Weights of a small transformer language model.
Size: width 768, 12 heads of 64, MLP 2048 SwiGLU, vocabulary 16216.
MLP neurons of a small language model. Each row is named by its layer, matrix (gate and up: input weights) and neuron, and shows model dimensions 400-495. Each number is 500 + 40 x the weight over its row's rms, rounded and kept within 0 to 999. Numbers have three digits each. A neuron's up and down rows have the sign that makes its largest values positive.
A block is one neuron, or neurons of one layer that tend to fire together. After each block is what it responds to, as a language model described it from the Wikipedia text at the highest values.

L2.gate350:431500505538486541419480516515576522483465511517489453502519446516571474581531504527481479487520582437471548499537506580520492444502480541501552539521435533462498488540497533423462510552418525482451463522492479515532457488494519501443534529547485538406469528465467466393482504503504509486
L2.up350:430486498491447500443542464536508441456465491495519518584462548516535463564571525501404379430547584490503553490505448468577521533495461468490495506556493470512510413533463518484529506546470444554509503521475456478541564446520441529472462482485486411543533493485478524495494466525558564530
L2.gate484:478498447521467495498560488532503522496477560478471504470524461539533531452518488485548487524555514512507530536603510540565542460458498469508532526486523560500466557571518528525467553558515513490457545473490549591470505542508481473594445582547475512586475450479464579579485450565535540520
L2.up484:513434442501503462538483493513445550491490505466484517509498489535530532497530543469488515470507498553474476584517471422593503550490503445427568626475525516541493460537506522463430414525451524515500486485468557482461464442569511520531511426510543457511548518531462474484504475510468489465
L2.gate670:494510508489534531522526539512548490542484471503406431499538523456482429477484488487505456477490487427510481510451506464527449498476420501443454571557451468498448474537510455469576443551498468497539498459490488469460444511506416462579499479523462525522487505506467504617478497558509520493
L2.up670:442503446564514540495460484528439448452460558505524476578487550580515513470525527521476417505551480566528519480466500412518489519561592487500515513456539477493442530516495486485435421494528400583461543524472564482429505471593518601493480499574534472505528509587516482546495480514532542501
L2.gate681:472521523474528460447561516375499451510517564449467421472540521483478485541460406439508540478542520518488601514532528492465531498470519495492563490480506543468501604448514602429498529602476494490480502528499546512510484555599494464503440516439521536580504508469520546516466468502437523416
L2.up681:508543513509458532562389537632516480474441510424437475505519509567503497517387527489520503479481495494506538472529496431531487504525453468534512471489516515512507505592506502515546458533495545507475498490560421466512520449586554486607485576520440512494529504417466491509518496467533494491
L2.gate730:484477480495449533507508491578466587517563546478487528504421518527504509446498463458501433495477530498581522525533479484549486425517546431503491497618498556525548518528404541506527394587438498516485490503457502514504531460512391454508522501549447554512544514514443519492509588539523512479
L2.up730:488514503494457503464505534472513496529549491467455503534496495583544531461445509458504498462514478538587518553475472523458485519479524481496543502529589479491564525472427500477549456529489516509462522503479448531523508478482461485523442450519572504464485481516423581505512509541491508508
L2.gate964:492462489490518478523498531513557453392519498510457518543529456542532514510472438475463456449557503584494576542465454510457532542498489465484514469512551497468547487522488530540470476520487446540472521500490395507534536398555424476584438567496484496501521519462552502471561442432522539494
L2.up964:445546498555481528524520619498468438521445499456526523471513502534547484455507520547475455405521517527480521465514524566504500556577510476484477455553462458599447480466525525468581494494506513468422454407525515480489484482581506527479488502544432462503456540468488504475505541531515474439
L2.gate976:495544567565507466531541511555475476485524436421454511579491542529436476443491437414461459488607451484536581506479495520537486465490497514504488529500513491540507507427549483480481479558476490451494520474623477471511464453522520416469501487557513484546522487475432501509531398502477503502
L2.up976:500613553545498436522510483528461489432503458489434526503515533523509501524493481391461443467508489488549560418488559465544485491515513584508503524493546506569445570488482504447468512586477526468494525452598450504547424447561541455488472499531504517452483500514429429503559445471496509507
L2.gate998:380516538531479479438460493434498480504516477400476399521469471555482454497506462495493494454551541511513532482492499552597564492488455475480582570543499499635520559413508499502464382574490526500444481474525491534526500393565535416546453516514447520515505506466527566546548487481451426542
L2.up998:495513508487507494496446458475546481493479477490462436630447457547504500506544474423479500542525527498504558541504537519552506493499492465476479525527542514490523490529485505520478474511540514483493474469474459541543444421639577466680477445522473524443498517498520596552470537454489612529
L2.gate1080:455473551555497536502545483485492563464506501455541532519498522505474502436488517538451488511539561489511490501481532447545435419501488480531534526587500489543495458509444507469592553502430484514522449436470491521451501509519511460496428516538526453518534548562481481527491497440459489419
L2.up1080:486480536475468552462491486510473527471524502533573464447437522514512536445488475503509530493518535512425543530469511456437506470489518456454528454548433488456550511506455456430532505518507475551513460451431424472457491511491456487592506466546520447517514518556551478513508555423478460395
L2.gate1134:495521454517504550516654501470489561479594484443504496554475476536511501469500513486459559479448509494508524514527476576493455429500532515472492475564472546435494520550507516523434480508467536541432516441454480536536544555517481448579534470473548430499506531541462482531524498584462439487
L2.up1134:475495472505500541531501509454442498514473457467479504487559510477513432479465538486492500584496530531524524561503456516451489335440465518550533575569480513531485597437479481563583455449447488635526552447554481469465463450487482467505472425467579494439495512544417503518516497529504569451
L2.gate1228:499505507502583500507496482533486445526551475433520431516567484532521553455511496568485502486553490559494589522529526500492511458506523413501481558455442619524541526564570444524441424529484508485530456474489389506453512490535537532557488534570472558460456495410573449482492510446599533542
L2.up1228:509484536480517529519481449516496469548536473522516488551500505479512533516540501480544475464473433482477523560500531454436533457495466512518541505496539556498539516530503499483457533449500461475544523539358478474577502509530500506545533542553561512535510485501480544549496607538612489495
L2.gate1447:514501481499474523520485513589477574454483531472433479553504535578471513533572490483406473475604488555511527515498423549530512464603479492501500531491467626547489513531501471454471520620444567452515550538535476513481509460515514484530468474450376477457522542510443487477532468568459490503
L2.up1447:567571494467544445479514511555484535458426475471497526515515546463396522522453528547488573507555501576465520461435446509519511579532547524523466454518540497467531533476501475561464548530492488403514479498509529422531523618532562483519530458551477484529508535553452489432475483488461545551
L2.gate1459:508494561495619460509590508474501545512552531437456490537475491465473508414526444482487517507530498532567581531501493519544447507477492538560518501461541556521534516473538516527456493484379531473497517505551452589527499576541499488543462501489511483515502493478435548471554471441426441456
L2.up1459:586607493531525515517490521490548451487473454529502459553474483499425559455596398498492541360583486579526614503477556487501427498482512444562461451435517495512592478552481440522464478535480533472519503540519453509564511501521435517509513484445575494445449454442495524523590489460485494421
L2.gate1478:464471525519490474523525457528515578479487537488572546500473478521504486477551496455452537471531511534502567561544400532443476491448575431500451480577526519507482506545477384509565467528475483534524493473548469513494432444510543451567494440553542466480510449482420466386507488488509498417
L2.up1478:564562498443521560520423490474402466585540478498488510552509442481556522473522554597475472502535586551492490505440470573520546468485539520435518498535516501476516575529502497574570533547486528570498452502470455464515603482483557507537490460499485480519487507490547562517546519489507491535
L2.gate1705:557521503513479496510471471483513482436481475478449525528479439439530537472584553486496482438467498539479488496438491452587533424505519463517459426499515474436481460523485516630499447551537455545463455530487421592559523506533489447594409537528533442474552449480506486449525478480451515444
L2.up1705:465564497525526483623500558468523508477402453465536475547498465477468493427508491513533494534501494519507436508501488459552482436456493515467523586533492420534495478526443571473554513484450490582477498473479520416479527392498509517500541472463462464477519428524513511506517498478445591523
L2.gate1871:523544469550491515522441536577518487506411491475450493503476457475570541464482450467520514458578429559468517522463518603490513464550473496423451449524555505434514587514509551506506489521473476455428452464489511515553540499523482506570490500536486468556475458485505491552529488444439522519
L2.up1871:460479495539433531481469474479508506478527472524509478499498473548475531405581517550478468533515548563544411488476485495601522457552556490484506508522517378498513495557494510575475490565517458567533457452484513519419486536585534488527467529536483449434508532566494477488525473489511549476
Buildings and places nouns

L3.gate350:443497461449472450567505513494559535464529536424521438459529527485599497449552516574458569447559551508469440505501455468502535523590545506626457506538491490500515449589531544460493508503467471487456475469433520469472530464477446523448535573541455446521433490457472498465509554467512536522
L3.up350:421566558484534428524564488557445488516535460512518512476460457514459536483462452575493443387498504516498537515474506534435443486441493476537421425544495521496530466502567535448518422462450517508524507500482495513493535479476452505607500470517435459444449543487516445446552542525505528519
L3.gate625:497415510447523498523535465544555540544487531472417504504523492462481499486533520474431531502438507496567499519443485430530523486505490433497422468495480407511617487573494411503509561519511393447448434507528530399491482432455539518509460518446510426498466554549494486499506522533508452530
L3.up625:517479489463518468507485469531491517534483498465557501473529527494470456514481495541472443482454521533488585547532497490460513587417512487494485561496474503588547467533449475583564457444467536502486587521548529438503499438440605435549523560392534454509578520585414458551527500521540463501
L3.gate1492:535448526498526491548416486514545521490488520513474532529511536479543543529485487506468460532456430556516466491494403499522551537509486519503536578512518490474510492496573477468485471477472452483499482508534416491484542473523453478567477433488519492483525548493505529512547501521489548455
L3.up1492:545416486498474489489435399488480446487599548505481550463545574440481495484523516541508503484460409489525561473400461454465539511528539476579474469513586421533531614473545531511501508499460467498523419496445476537562546477459511453524564486410533464560429439496505525610459454490480564506
L3.gate1933:487439504537533464494486481503561510504525568484490452551479531448493559481541481469415473461534470516505463525480432468540469494470505475514449618510500542487439446482585545522515420476445413457479482529509489460523523497507528517485504507470438486508515466488432512545470434559486520468
L3.up1933:521431431485486432527509481577497521462523512520491480591469497505465497495494461495519506446493482518493520530465467521488500517493434458523452489503515479473491537519487568464500511513532508519462457550441501430516530502430490526475520427487459524498487493433487528494442505533519560505
Word-initial fragment pieces

L2.gate35:508529516516530474512540527473558546494465529533474485508481547502464488431451497503485552557506527501539487498546430518594516463561469544456522521516508522552501435497589393520469581479510504422494521537519515488447502464557494452418507492559517522467523513529473554509488512553427546493
L2.up35:522496542525503520508459534488473542500551479507527514446537380529430464470529427486409457485573476438430472518484532487495525473509498433511573559465551474512487467591546542442513521477501545490466487496500545440499419460479494477499469462486451470503464586445577445501441553573475512530
L2.gate364:417543516536546467529481432570469519453552524457442528472531429461462546496506475534503494569463537496542444493479535482519507499563480512529444500461501468463540483456536431489460507475526408506465467476485457494474522485489488465544512514497455554519449524496454494489529442579472501482
L2.up364:471485456492456486540449464428496504496527549447451550491537516488429494541524446492533454508462505449487445517577459466496473463484612517482478441527476548466530428508536522470457474530520519467535447525492546506551511416437473549468454438412451449436486444483500524477593484512495523491
L2.gate467:499485492498570506450477562511521465488488526465485486505473523469583530537508524572502489509511489499513514510453486520541529523450450458450507521507519527382495471568521474533497366511511511483509476515516486499546474497525439531484460441519553517513460475524519510500482441451551454499
L2.up467:524429548479496477512499541516554547519441548510501469517522496466507499473420536383511497473497447539554491453446526574464494490639499515476468477488474545493536531458502417492467562495530558480517433433540468505513498519511500544554529479476477560465523426484521495528534533631479573461
L2.gate566:505483525509486537438482546450464444517559543521529401467478514494480463512596426499513444476507501444462514507510473478483460455515534465497469505501521544486474501506505411490518537509491543507526499431483522501482447401492412485502479477510542490462520515512508431454432458548506507492
L2.up566:515452484528444510471513548486481485501485490519486481452425454522468515513477460542492447443527506507449459471526471512535454414454570453495503470504524487494544517495531445515509512554515501539493496506606523447507477467505457542538505504518482527388494557507457469411504540513445430532
L2.gate618:497574574511523488491613519497559497552426550509533505502488519516523594455460554550449502458470520520557476500407491544473521561595530529503466428470483523507474493445535456445540441490472601460497509469511499507495516520543532532479456502492497522467566517538500536483505417542457499473
L2.up618:479454556479473513500559482463540496487452491565510471515504458511549486464513541519493443490420504501482457485509521489474507553535525478551550538522469497477495517502498595473540562522531534487483524514458475512442514428567561487404504499454496568402485502509495473527498534490497557472
L2.gate802:472501495510467530505498502510388520539551517486542435522499491508470509496570446497530538469515529491593474493465441569452431529590550441445465540519477465491447473534457456466601526463438590474438482550447548489537419512527471463521525505507477514513532467531503490536473539522582486481
L2.up802:480449494553513530515498499516482541552507552507481540514458529442496490542467492455491506454535528471521545519501479468456531517549550550517427539440496461546539469515521488465427510529451504434536524546456462478488549584534474511488461544424450495557573591524473523528566478457450508484
L2.gate1092:397498479448549551457454549514483513508481464497550488471569466471589492487491528543500559498487467466475472482459441453515525500474456519458492489527432455537501459497493444470471518494448513493460525456518517581459480512551465479516464436485558512502443548560513450520505523524494507572
L2.up1092:473456512465568464546539499487516477528496423473529534440438508448540498569486489554510499541495452496512457445439547467488539550486534510443536455505444515410529469501557500504534432507514493538504498493500567514511483557522475485503484523544511540522483501480460560505482466515494452558
L2.gate1153:418408525522490446513443482526486552470548493409520477483444483532521477507503432447453529471492477478579511499434469453542511558559520500479392476530420451456590443463503427470500463519430431539496492493585496462530550431422500571472476504441456507526512491479535413458471541540546519506
L2.up1153:522477469523491443508548498579457475440494468480429556519467562594487461538467505402480451468500528520515539486470532412541525441514477470480481481430444538475487560487490485386543467482496521509467544497513450490495466476497479512481522524445407446457476447525529454534515457408458573474
L2.gate1252:517474471501547539556427517526518485513483474481476503526490556555488512522507491540550520524506545473421481475543451449499577480513522508480602454545569576542492486528562509488496563537478479477514474486499552488481499439553490431488485513496467573479503469468479549542497418432556532468
L2.up1252:474417521508451499480492508536491491530509509500514456519505524463434475503566488573436541521491475501467483488538426548503514481483592557492467466571455493501456504523437466525530517499480350457522497507471512527509509431481453481390414486527535527581474485527513476503442474513436465542
L2.gate1260:479545444591488517465539483581476483461517472469493521494545476461545485420542490534525516457463509490483530482471452410514494520533534489526485420539549503441497469509536558516449526497511450455479489507474455493487529447515566502515516581467542463468438567494477442551517421490515425491
L2.up1260:485516492488555513514574504472511536483486540458470460553507581492472511490557482605513426474525489539491580542453514485611475547462501447485526465453590426487446450570564461512461568478548491490491486484510440523490533511550503579432528514460511461537549527458524464514578539455492529442
L2.gate1377:492497524500476532562449519467463501486488533495498445544549492483564490526475506558462567459489496496492487511559496536447515439504489549493427512528437486494549489462537467545493483505448478539554513536475483456528446553531512560522472493518517495517534596441454378407445471467493487489
L2.up1377:521539440457532605498478503516488480538530497566506453552488522479635550574524445485512520464508500533523484499561438479507488515521461516526463457487454484553552553526449421501482483517503452557540546464483469479497552473490611491516497514614508510489507504518521496462458497511553539532
L2.gate1409:496469574509498484509533566500495547533520499487482459593503489435510504477524476536428474446475533550481481477467455571468493499631556533508449512496474447479506486444517395480496522480473550526477470525489481417532603506511507523547490538422382439488445463471566474529549478455527430474
L2.up1409:457487493527564524464517484535512476435601503492425468470558502488547532524532513523439437533466544435530487469546544447432562476562537557530532483407504439525440533498582437506504517523522546565534432577465493470547569449503479514495460447499446541419384556552459515491526465431458514548
L2.gate1458:453455478579509427504459500496486521506510525430530504520493585533534455491557472503445508403477527539444513486514492553439460480515490526515466485463470432561550459453553445507476523484486544418507472520512439525452476477533457501489450557568476539537539526511516536442544485471529454449
L2.up1458:553477467502519406514540509588490503480521562539516470542457520527450529495557441497536515507512523566468477407467462545408544518424560500540401420437483499478527471518484435550516503478554539432495534485493480468491529453551520516491498520537476451522531507528501521518550487461510512493
L2.gate1561:394502538481558440480471496522488574493531520528429582529532506502421473480494462466477544556534426496521526491558458511530509511493481491503553472493474455538558465551534404445424518496509492493498499538474468474475562450507499483444418526483476491511505486547511498518512480522492437511
L2.up1561:433481540551501517502479475482565466432541480488516526478511475511515495530494488523563530457499491585502512454438464506524528521536519492553457437492503580548489459530552496480461566535460584457463477518438503541507516520375490565435491550442489422491395509541493503475523514524441442511
L2.gate1940:555449465498445503474484466592457599412548597479474501551440516494510523515541467487511494480538458482466549516488495570480496498488527461492476513518506414437500567518507462485531482510562479474486502552529509502560510510579578434549450436516551458495531541503514451545504474522466569577
L2.up1940:464556542514477498555529526549452464587538559511495466476525504458574525504516507469547493472521457556484564491481445501526527566537526444542493465473474525418564453510478556454503399477477430481603432510527507367559582458501531492474466483495473548483441531505435520544506396527478566538
L2.gate2010:488504486469513499520373515549550560483529522496469482471453489492628491525490425499464415553515571504461489444522474489572542556571449445525479480548453537430539526537487491530526504517504530559448538488555440489447497509496536553572538400536422513459473499509516507458489520501443408522
L2.up2010:558496519473549577433564570529530461448445466494442459488495539499530560477511457558501507484473520508514566435522547534502556460525527458484469457451550559499511554507513491479555494476501495518549542515568512523562464527495533602558425474466534533474435460518488521476531535498498471466
Word-initial "Cy" fragments

L5.gate104:462507476519535584464493466526508511485478489490495483554530458568495465475547482436495437445499512463479438389481465529542533411551506533532570452482584554527538479504470497541466507543451502514481479470536459421472502447570484454517516457450493478483503500498507479491518477458485484565
L5.up104:546519504509561512516499489505504472464528512520507500493518526448584529516518475525546481522510457517528446478417460485509536489521529449526494527498511541424500513579565467454466461468461516548456534483507498515510526537493471484513491494413476505502453474462481531487475538479501500614
Preposition "by" (and "of")

L3.gate452:530445523503476502540540506470487516434499485508484542494530583445486446489570471473476475586477507485477509445436537494492490442496467536512430503538461443537440499510480564455521544510484447462463510505535467454434451489458471547443456510556485535487505519497522567521489547516593525531
L3.up452:581544468537495540508413460503513501517513544544461421448484506467550526507509510481514516501423531529540539452471527536541498413474536474477463448538429503495508542504490516503535452537484562518465571455482501513496524532484565504445467477503483525512551583509525461495523511495471482617
L3.gate908:450522502485542471498535439493376481528446501498445506492443539547436516391569481530491411493551445468528568458518512450521560455546489535469471491524547459486471477516487514565428516491504560466519543486496466503478461540462459596577451547492557495525545431476505527471550509525548516465
L3.up908:514593567569442466515502432482512477523515526478587532513464542475413469480394522468441509515504476551470510545468534540591507509566439485458507567518487476545451494403552546521451517492510489481485516465455454477507493476450494522510526542544407488470472531515578482476500493513472512487
L3.gate1638:463534520622510422522560425487442474523483470477474552502577628456509513517565517552436553505559469458459580561507514497535546587492438514578535540510496577531483375532501486521373470493503452462523495536478524497521465506495483459497533512523549571523564458479460530493498497479532453499
L3.up1638:481543501618535472572546442501454434535512484485456518494566608458467534547564464573465554489554454469502530546535524502513582623491415505558541520473502545508484407540512476518382487480520464443543477505468488497535464511453514477506567471527502549482520486494420509508502494463538459502
L3.gate1691:469490477500531422513617524506491541491468492475455468467473577387464481472519474605453454553520543495478511564487495598556520505483519453421533455453482480504504528488532515563483493532411509481514527467504440475473574429523520495532535468555478543473531547570537473499503482519575499512
L3.up1691:584500515520524516470501447515529469489472554509468567464520557458516483438488504552529483478489468459517518426555523482489507485540486512488586466498467492505480539509528481467466377509461430600471518426513554557571525576441448543480483528538457506497544544475430484472482544526584424450
Table header cells

L5.gate1205:549516503551507485505542501461519495523427456525515503582431488525525436516475383427513515478484474581548479468535537529441460467538520554466472545514413475488432509492502470526512453546499594494487546465508518488483506497562560488493560505543479508522532522533529523441489506480358451501
L5.up1205:481518451541514482451529549460495526489498466488513524494463511482441509483556549526534464570546491530487436457519509436516474444530551463513599533502469445516479507516503502498527450456536510599559507586504471466516463371535494504529496518491463485535463535496503545547522472450507469540
Formulaic phrase completions

L2.gate217:524483518518484530412498583491508529457575511439501520563523557472469488480494513542515498491459517453504442488454511491565541464574471532489511487541618487461503604485488552484487512552509478546514475500470478508477520456468476488490438467503507500475516504555471483509484564463528518475
L2.up217:533531486487468531457382493501444460519502521501496479484493438534523493525460508504498486502508511519422497540443447449498441500460497558509498467558420535432523487484477489578509453503490471509453555495522491545491496399526501476490472545474511480551505556454511543541433489515441461551
L2.gate396:476479502555517462507517474481565525414490518472439524561541481501539533499536473503448499530564520560475487470517507476537555480467491490471476497476568438508484534493566503483535537545560545558468458480448515499508461548529488534463492511495522530493492524418540459570480508513475453475
L2.up396:530442465506481453504495566576406534459506469469554541467444455501486415482417449559469466531501482423493416481500502478459531429498482448530495539468552518521546547504483466485538515424517560514540509527466550508538571475494570545556513529467384502503476558518445531509538495455450476426
L2.gate406:525446443544531510499519454473543493485502486486540487507500564486475468538540541477536504534510433548515541542474442465485447485395568423562491460536496532555521565477513439532450498550542475445542495481552461565478450421490483507420479536465461496433566489510511493466514512442457502531
L2.up406:523554461489564511508511507471522510576531486545545500533497541427501517504427506471473547512480504495493466530430542537559488503470515500532426460532492464568513503471416546441515495467503542453466448442500507519471508540505445498412519576495564529459433478463420489474487437438528511518
L2.gate469:489549506566600462538497486505503426510486503514461449545513525497467550483443492486422490514570403516460558520496590541555533495492469546494443536491583547587498516400493416481513520574524461485548538446498451464469532458567499453487509508477480512503465537492485444533437489502508458491
L2.up469:515539501536541462465526462444498435445490481548519504566487479470450520505557542494449461531494427460557490487536511471518550507432470564500484580516515560559549558472491491540474508533512528412580530522498401488503557456550560494516555540498491489546452436558441421475491394470477486458
L2.gate518:514532456508519509538464439497475439512429524466424524530508480484530455542482517507421376512433536538514531498425466534533431496499472508504489507463552482500555515447554511455557524493400485531564486541531517489539527482509456489461500561450537453461472516479472511508500528464521443462
L2.up518:508500505520545514524461532517514467571492528459457537542509449544495510477549544468476471477477522492491514433407535491477519563548539570523482535519482482547498433490426557533562513516540505496466497580482500475540498568517478463498455552491495533573512555487471523478527526569470506468
L2.gate524:443478483576542529493500506500556513513530450453368520526536561474528498433481488454532497462517412440507522462509517383606453446539523511564476454476500572534448536558469507447541509471515451526491496499488475545524514416567514493492468490471443521531453465424540525512516570489595548524
L2.up524:470562554400571496422487477509470540502489491527545552514490578553522472459570520471561522515530486524517545517474544467486513561482500490487502495498399388499481510548532503434511550511511541457506500449517548477467467526518533484507486504505572506551489507523468463518531525613502540448
L2.gate536:449478499519496488389524513473503521449512551481512467496568557507489568455535552597422450561438560506504572411449455529502513509484499425483438503535483525538499489521431490473479475490495469454527568466456472491488462460512448545484464489503499476475418463562455451545571542478469506495
L2.up536:485493413509553527492446517511485525473511493478581504494477493454582517502533489508451501528515465521558460441538533444505519522468495544521515472469504455542508515558426394472568476466480515508492537536507454436465464542540568553450500518516534511455566434493573514543468459522438428438
L2.gate816:520566488517517489499489445578530501504488482503499448572465542451478511595516485503554491523503414514494504486488490463525482467527542506523547480514511539537565550455477533542503483529522534543495443501534464443520541526568506454444514539497509472505484545523451457540507497482471597490
L2.up816:477473422507428449544580540511479513466547514479489422521505438508490512513501574571504487472480500489470551491519515518438453506464541431539480438465468489467446538429499545496561475471490510479484507537509447535425484535521526516600450553485600459418519543470577540498473483518402495544
L2.gate989:559520498600477521494500515469506491430516518449541519488480566420488567532466507471446485542470511472548415507467474548473489508434522508473520556512489501480496479500469512500491515510500453555502533532507476499465434484510533532549455492522466538381471424511515481477520505472588528513
L2.up989:502487548521472507439493538515481512591534491495556542535522589527522514530504493446501515483525456550506511509508524450529520518426499474497495401489492449469499501574490446494488499521526519524484465498459455521499472395399472538485524358490616492438446444506489481520497475488478458448
L2.gate1146:521551554562472525550459549447511496496535519455402477484549563563546541536507495534489538516576484501513512521496523422521474507445469466484517478537517503530491518535512498532508515512447423624482504545544500531478475465645494496511480607494500458433491522521517491575544554488544456547
L2.up1146:524454539565498442441427547579516492511514513487491498530475513468443481531496518544448504462538517521510508480461472512472453454514500465533375498521530590451513560488510471501528489500549505574576484486475477447498549532426485521519510511540508491479407430539531477465475533585519478487
L2.gate1462:546442540567530542541547511527522503566491521501456476515481539467526444472464536517474530503422481473511486458488492471445397458469557559544449506511472519514591494467555446463521520472465517479523514578550496511498448498586525527536568525472497515548472514500499479559542477528560440544
L2.up1462:580512539520537606501459518541491454561544468539535503466531500464511470512423484492536511452508509543549579472477534457491451416484521505528423455515451524474596571494504468490582543511482532432501467540507479509466467507527497460417597479481467476481438454555518484504527497556656474555
L2.gate1558:534500503558519514413444567447510516576506567480449466502521529471457473437549527491490521439523489530426510564511459532508494347420490485442545471470507548533465536481524438597493518526455492466485506541478456489502434523488498535483464553447527565507471538557498452542524434455593490444
L2.up1558:499568508488450569501551512457491527563534478516461531555525539462482428486544427475522452475513501503514415479524473524508469432493508472497432508500454454487475518526588468581502509540476456508454500515507465485470538453506500527507578519503447494496538490427508473492537406505513513485
L2.gate1613:458480495553526512555455475554503450459524499477423494499489501511487522455516485506471449536488445549543542461455506531514488485493569468514485482522507451465532583498487530538549457479532546530543553492591480475514507493526539502446507511471471494507519472470509458484558478509414465467
L2.up1613:569526514497524476527525493499437477547533437541548520373519508464545453519389521471551495508545524510498531497493470504475518500512480498496493428593556464472539467442488474440518516464481452550501537454461485583508497510395488467527511448576561503462476455389558524477419529501462492550
L2.gate1714:516530517584552524559525527486506583543476457501452520483481489519444505433513434494496488415506480501526512484470469488547539435535548490475545408604505476582495550581495501576522562592478455515446500522479575554510507542535477546468447468398534524475571541469550525551525539408522434471
L2.up1714:497459578528488498535528548586512543531496507547512502454410500471491433488511447528489446516449484561525521481502484490519478578438530587471442513517508453506483524440522506568538517450482577453468510470509523469492456484546558481519534511534384494394525425523452444452472485539443470432
L2.gate1782:435508529513514478548512504520508454618536472486441517537515538543487540462475498526502499495500446471498598565585546488468477577537478552523479548474553525506516447424620455543447482486549442450573483499491528451524561503494513488449487487410537476529531456443473504534501493481507375544
L2.up1782:561476504498454460511521506509448471455495495472455556579519558417479534521510523540494519533438459614487467484446476471524464471441508500407521509476378462482488535546542538562461491436528492483473540489528454471497466503492532491432478508510455499442560474480500465541563544457571541495
L2.gate1956:445507510536483481507557492483483494469457510475504616531520544440398467452528511531457463482527525497539492522500467507471488550576484456531480502561458505566437567496495489526463470530489478491564500481498495511402482515465447471557468444533500533482481494505487496532497524510535513469
L2.up1956:552519450547545498527528550467515464552470575499446576499556448430527481462510488538491531464499468528530491479448516539446462500451528555484488538553410496447468525506513550546532475493521527517451472435420514466452527549506541527510488424526468518543527558556416491438478483555469432512
Table column headers

L3.gate579:502500542492457528495447511452508520412452451450496498499530499545592474496509519426583510463545518462476518513545516519527514410475485569571489504536511545504499479534533543507511499503430533450467516438504473527500520526481526458525421425545619448360492491498549533520498506502411482521
L3.up579:517506594471547486555502503499415538574549552453466527495505416461502528507490473508525571552580529540523583516508519554509541534552477559504497508518457483595513493525507507513528586480498549463446492538473525517470515535469496458457477463563470538482498552523410556627471533507472514523
L3.gate1060:562487434505587433494466438533533426479488550485510503538550521508465516543553469470487471494535421464537539565552468518522498492557498515512544471485567543463595562542504624484512526476445548483484521441538461473445506519521444515544446409541503581582447527483409531542470498552536510474
L3.up1060:441513450475498456502462482515499493441489540488487568429437460536547492499513427460551504466531517527501537510496413414524523544561488484466617503529486447598524488567514496438478436471421478495428561502526494519520464496528494476500462513576569558532540489495470526507453554529453507513
L3.gate1394:569441534510524479576523471450517539549474567411543543544462492506559478500524448445491495500485573475434503512494445521579475418497463457523515469472445547514512476510549514480532548541487506514481543384532478477525502474484538471549414520484488476498521570529486480504483474433521452499
L3.up1394:517505495475528508469560510508500455433461459488513412484538498546422490426475541527496516523500537584502446544544482517543523419543452490512457540520494540529483511514513430476492515499493529449480533482496472521479514500566510527506438415496591501545525520574522515482469542520499453530
L3.gate1953:546524504535510526577523487502504566481499518472426510465477492496494483455572510473520496545507534441494582550552493519530493497487489477447574457583555545491456521532517526502524489578501493499489473444482484557528483490524517485568450478506554494540513572585444521519526490498471475495
L3.up1953:551579583525438552534443517416439517493421532516466485494505454507474510566456460435459505493468567508426517471487546557487571480474499526501480479533495439520513469512475471512520505513470478500460426443495433504480468442527488450478453470518526494528526477490482546493459463541441493496
Institution name heads